Weights of a small transformer language model.
Size: 15 layers, vocabulary 1012.
Training: a variant of Muon for these matrices, 8477 steps.
MLP neurons of a small language model. Each row is named by its layer, matrix (down: output weights) and neuron, and shows model dimensions 160-223. Each number is 200 + 20 x the weight over its row's rms, rounded and kept within 0 to 999.
A block is one neuron, or neurons of one layer that tend to fire together. Before each block is what it responds to, as a language model described it from the Wikipedia text at the highest values.

Past participle endings. Word-final inflectional suffixes, mostly -ed or -ated, completing passive participles after was/were/been, such as recorded, demolished, nominated; occasionally -ing or -s.
L9.down60,200,229,209,187,215,199,204,196,214,156,211,221,214,172,206,210,162,183,232,201,163,192,169,183,193,180,232,196,220,192,226,216,185,177,235,186,193,198,161,211,184,210,198,195,228,203,205,179,185,174,191,229,224,204,202,200,182,213,222,221,195,230,208,218
L9.down451,226,189,213,219,214,209,184,202,184,203,189,202,209,216,205,193,176,179,200,200,189,191,195,209,212,220,238,195,211,260,220,232,229,188,196,181,175,206,179,182,181,180,169,189,206,198,213,192,222,199,177,210,224,183,215,201,220,171,179,200,221,228,191,217
L9.down470,208,221,210,194,188,205,184,212,225,211,174,206,196,165,218,170,194,197,205,217,227,217,169,199,197,172,222,192,206,212,199,209,201,171,215,213,207,244,189,171,177,185,178,182,262,201,198,215,215,204,192,184,212,222,197,189,192,195,209,185,198,218,208,208
L9.down540,182,200,197,264,185,185,168,180,175,212,186,243,208,191,184,208,201,177,213,205,217,198,184,185,204,182,199,230,184,210,199,173,224,187,188,229,212,223,192,211,177,187,215,224,237,201,246,196,230,193,213,171,209,212,218,203,184,170,222,173,191,184,169,183

Mid-word j and c pieces. Short subword fragments inside words, mostly j or aj (Maharaja, Sanjay, Ljubljana, Skopje) and c (Hitchcock, butcher, launched).
L4.down92,240,197,196,181,229,230,190,193,226,208,249,179,183,188,209,156,234,200,192,177,175,180,209,194,175,195,222,222,200,183,189,229,211,174,177,211,200,192,231,176,183,164,182,173,175,185,198,201,218,201,193,185,231,164,220,207,183,179,220,169,197,183,248,194
L4.down152,181,215,188,208,190,202,225,231,196,204,197,187,192,223,231,226,194,198,233,192,179,219,214,208,218,208,201,183,209,169,200,207,206,174,198,217,214,184,191,207,208,195,209,209,235,210,206,210,200,175,178,156,211,217,186,190,212,219,201,228,202,174,159,214
L4.down241,213,243,226,178,253,183,181,195,184,223,228,188,210,210,202,168,203,177,188,218,209,194,187,191,240,174,186,214,236,216,188,198,192,216,205,193,200,201,192,222,209,176,222,210,252,192,186,183,218,211,193,182,208,203,173,218,215,188,207,155,216,213,228,226
L4.down298,184,203,208,187,209,190,176,195,215,202,199,235,179,259,156,203,181,178,192,207,171,181,226,202,204,214,205,189,241,196,221,201,185,181,198,200,216,200,188,188,237,199,222,201,209,238,197,210,198,196,187,219,185,199,194,188,207,226,191,190,186,191,191,223
L4.down420,212,201,210,208,223,194,220,197,197,177,206,193,170,228,175,176,221,168,204,241,153,150,194,187,207,179,208,190,190,174,194,214,210,195,203,198,203,193,217,193,242,197,225,184,188,206,234,189,201,207,211,224,240,224,161,191,165,245,185,187,202,188,220,191
L4.down691,149,241,201,214,232,202,176,230,190,190,184,204,251,203,207,162,184,204,190,212,211,175,230,184,203,174,211,230,205,210,194,224,200,234,186,209,192,166,186,198,217,220,189,224,174,215,227,219,190,173,213,205,170,160,174,210,220,222,180,171,187,176,186,220
L4.down823,177,212,217,211,215,172,222,219,215,215,215,201,215,184,231,231,206,207,184,171,214,229,166,220,243,185,190,215,154,199,205,178,204,197,187,166,194,193,214,208,189,233,193,169,203,195,194,208,226,227,212,189,196,210,211,226,195,196,205,208,205,230,182,157
L4.down989,223,209,192,195,220,234,184,159,205,233,194,197,189,181,215,192,179,219,179,200,204,187,228,224,201,176,211,198,174,174,191,220,210,206,207,193,176,176,183,198,205,188,229,189,198,239,197,213,206,210,197,216,180,196,211,220,205,237,182,199,192,167,180,195

Word-initial J fragment. A lone "j"/"J" piece that starts a longer word, as in journalists, jurisdiction, Japan; sometimes other word-opening pieces like col(onisation), cl(ose).
L10.down388,185,194,213,230,211,191,178,229,217,222,243,197,206,186,189,227,168,216,174,216,195,207,191,194,198,234,220,210,200,219,187,211,195,199,205,202,179,213,173,216,187,201,232,187,220,208,201,240,163,202,202,192,192,169,198,213,182,178,219,219,208,196,212,177
L10.down653,203,188,204,189,233,190,157,187,177,215,196,227,171,200,211,209,203,219,196,204,187,192,201,184,194,189,199,179,231,211,190,201,234,192,201,218,220,184,179,217,202,236,192,188,184,237,176,223,202,189,181,169,196,205,184,212,207,214,177,165,206,213,205,215

Ordinal word endings. Final pieces of ordinal and superlative words in rankings or sequences, such as thir|d, 23r|d, four|th, first, m|ost, plus stray word endings like termin|us.
L4.down307,222,154,172,173,213,189,186,170,196,183,195,200,168,223,198,228,165,177,186,222,173,174,211,190,212,217,202,187,205,217,211,194,165,202,167,182,208,219,195,198,177,188,193,207,215,231,202,214,212,213,215,178,182,179,192,225,209,214,233,220,186,204,198,163
L4.down435,188,186,190,201,220,177,226,183,166,226,162,154,214,209,252,202,215,199,210,201,189,212,214,204,218,226,196,202,186,211,217,212,221,169,215,173,197,160,221,182,180,202,197,210,207,228,213,214,195,208,166,205,213,168,212,215,262,193,214,189,194,186,208,204
L4.down601,213,187,221,185,203,245,192,213,200,186,204,205,189,213,199,212,221,196,203,174,169,199,237,188,210,225,181,192,205,200,213,222,163,210,173,157,200,216,197,229,206,196,162,238,216,198,192,222,200,175,192,181,177,168,231,186,209,192,174,200,194,196,216,213
L4.down650,201,207,198,211,204,183,218,209,229,210,187,219,239,201,214,253,235,170,166,159,209,217,194,204,202,198,197,197,221,189,184,197,209,196,217,224,200,208,209,236,209,187,205,237,191,207,179,181,185,197,205,210,227,170,195,223,217,183,176,169,231,172,168,198
L4.down943,217,154,191,192,237,220,176,202,201,198,182,204,181,189,222,213,213,196,165,172,176,213,268,228,196,179,203,185,193,216,213,210,195,202,195,195,199,215,239,214,205,197,211,192,179,201,199,209,199,186,195,176,220,167,207,228,239,181,225,187,220,182,235,218
L4.down945,176,171,208,189,234,192,208,223,205,185,198,220,218,185,213,186,226,157,182,186,190,207,232,182,228,199,206,188,239,220,189,160,214,213,254,200,183,186,198,178,204,247,200,225,231,199,188,184,197,161,222,161,214,194,184,215,217,198,215,206,200,230,164,173
L4.down958,190,185,231,205,203,189,242,197,163,158,180,180,216,220,215,171,218,177,216,205,158,167,213,190,213,211,180,218,212,200,221,224,192,205,176,177,216,189,229,184,208,220,203,201,228,230,193,158,201,192,185,193,209,165,199,221,209,164,215,194,215,210,215,204
L4.down1002,177,182,178,199,199,229,188,196,190,187,201,217,189,213,196,214,168,179,163,187,154,206,228,235,226,201,204,220,195,216,249,205,167,225,209,158,222,236,198,191,173,197,185,210,183,201,191,189,188,188,217,175,179,207,166,207,193,193,190,208,202,212,195,196

Word-final verb suffixes. Inflectional endings split off a verb stem, mostly past-tense "ed" in remained, continued, joined, succeeded, plus other mid-word pieces like obs-erv, Pe-ign-ot.
L4.down14,226,226,197,178,207,203,232,181,191,212,196,205,199,228,191,202,170,214,236,194,195,176,235,219,228,216,185,193,226,173,205,160,185,210,202,188,204,145,227,200,234,201,229,186,191,175,234,222,165,202,212,220,228,179,199,211,172,196,166,175,200,190,165,192
L4.down91,207,245,226,224,197,183,174,218,205,192,206,234,186,210,181,196,177,200,164,209,199,169,207,205,166,176,196,202,192,188,202,155,224,218,189,217,198,185,225,215,209,211,217,185,202,184,200,200,185,182,218,245,188,202,179,190,182,188,185,161,214,231,202,194
L4.down284,185,216,180,195,211,207,195,206,215,225,173,187,183,225,191,196,191,184,162,222,217,207,223,170,217,211,220,212,211,159,185,248,193,195,187,193,166,172,185,229,183,178,167,193,234,164,218,184,228,208,185,222,231,183,168,189,166,195,203,237,221,191,228,223
L4.down352,188,181,184,203,163,196,187,181,181,200,217,190,226,207,195,196,195,201,205,189,203,213,172,201,209,198,216,235,200,208,219,223,218,216,228,240,215,158,180,246,181,204,194,194,241,238,190,183,224,215,232,213,205,237,241,191,194,227,195,224,180,188,197,172
L4.down373,227,188,166,218,214,167,178,215,185,162,214,207,200,196,216,211,162,192,192,214,180,217,207,214,228,202,184,209,191,170,205,187,231,190,193,216,219,224,198,229,167,213,168,210,218,207,214,229,244,202,203,193,194,216,205,209,171,181,222,194,169,211,167,219
L4.down725,191,188,231,187,225,204,186,172,190,208,222,194,176,218,233,193,229,220,229,220,228,213,166,191,197,181,197,193,210,209,175,208,215,123,178,226,168,193,199,225,212,219,179,192,185,190,222,195,254,197,200,208,206,192,204,197,229,204,209,208,221,185,237,171
L4.down890,229,208,164,187,183,223,199,218,213,222,180,228,203,202,203,207,198,186,229,207,177,204,193,230,217,201,192,183,220,207,213,181,188,217,226,204,222,199,198,197,160,168,197,222,205,179,181,211,179,189,177,177,189,203,208,209,217,187,169,234,184,197,222,206
L4.down940,181,228,193,190,155,171,185,205,163,196,194,208,206,204,173,175,210,216,207,205,224,205,189,187,207,242,192,237,207,176,214,201,162,185,184,213,189,208,230,197,222,209,215,189,209,201,189,201,191,196,189,198,203,208,177,185,199,213,194,199,244,198,238,212

Completed split modifiers. Final word pieces that complete a split adjective or ordinal, often after "the", such as follow-ing, e-arly, sec-ond, f-inal, act-ual, and "c-areer" headings.
L9.down180,226,230,213,200,177,188,183,187,212,246,187,206,164,209,216,197,151,185,191,176,231,194,177,184,203,182,195,189,246,191,198,217,221,184,242,199,224,197,208,190,197,204,196,223,209,217,188,185,208,180,233,190,180,223,173,189,211,178,203,199,182,221,206,184
L9.down259,211,209,205,188,220,178,200,183,189,160,192,206,230,216,213,199,192,204,171,175,146,196,202,179,192,203,210,200,190,198,185,249,180,211,191,189,208,179,222,215,172,201,156,234,215,187,216,234,199,204,240,179,193,164,203,189,231,191,203,206,214,209,201,204
L9.down422,230,184,179,183,217,176,197,197,180,192,199,218,206,211,238,210,202,158,203,198,176,206,201,201,186,186,188,225,171,213,171,215,196,220,213,177,174,140,206,196,178,197,209,213,188,198,186,182,238,210,199,206,193,162,229,194,250,172,192,216,173,180,189,187
L9.down846,224,178,193,206,199,192,222,207,192,175,185,210,197,198,211,219,186,172,188,181,176,174,212,222,184,203,216,190,209,225,197,202,145,203,213,192,222,207,171,229,215,219,214,202,257,186,235,218,186,219,182,220,179,200,196,175,235,202,219,187,218,218,183,229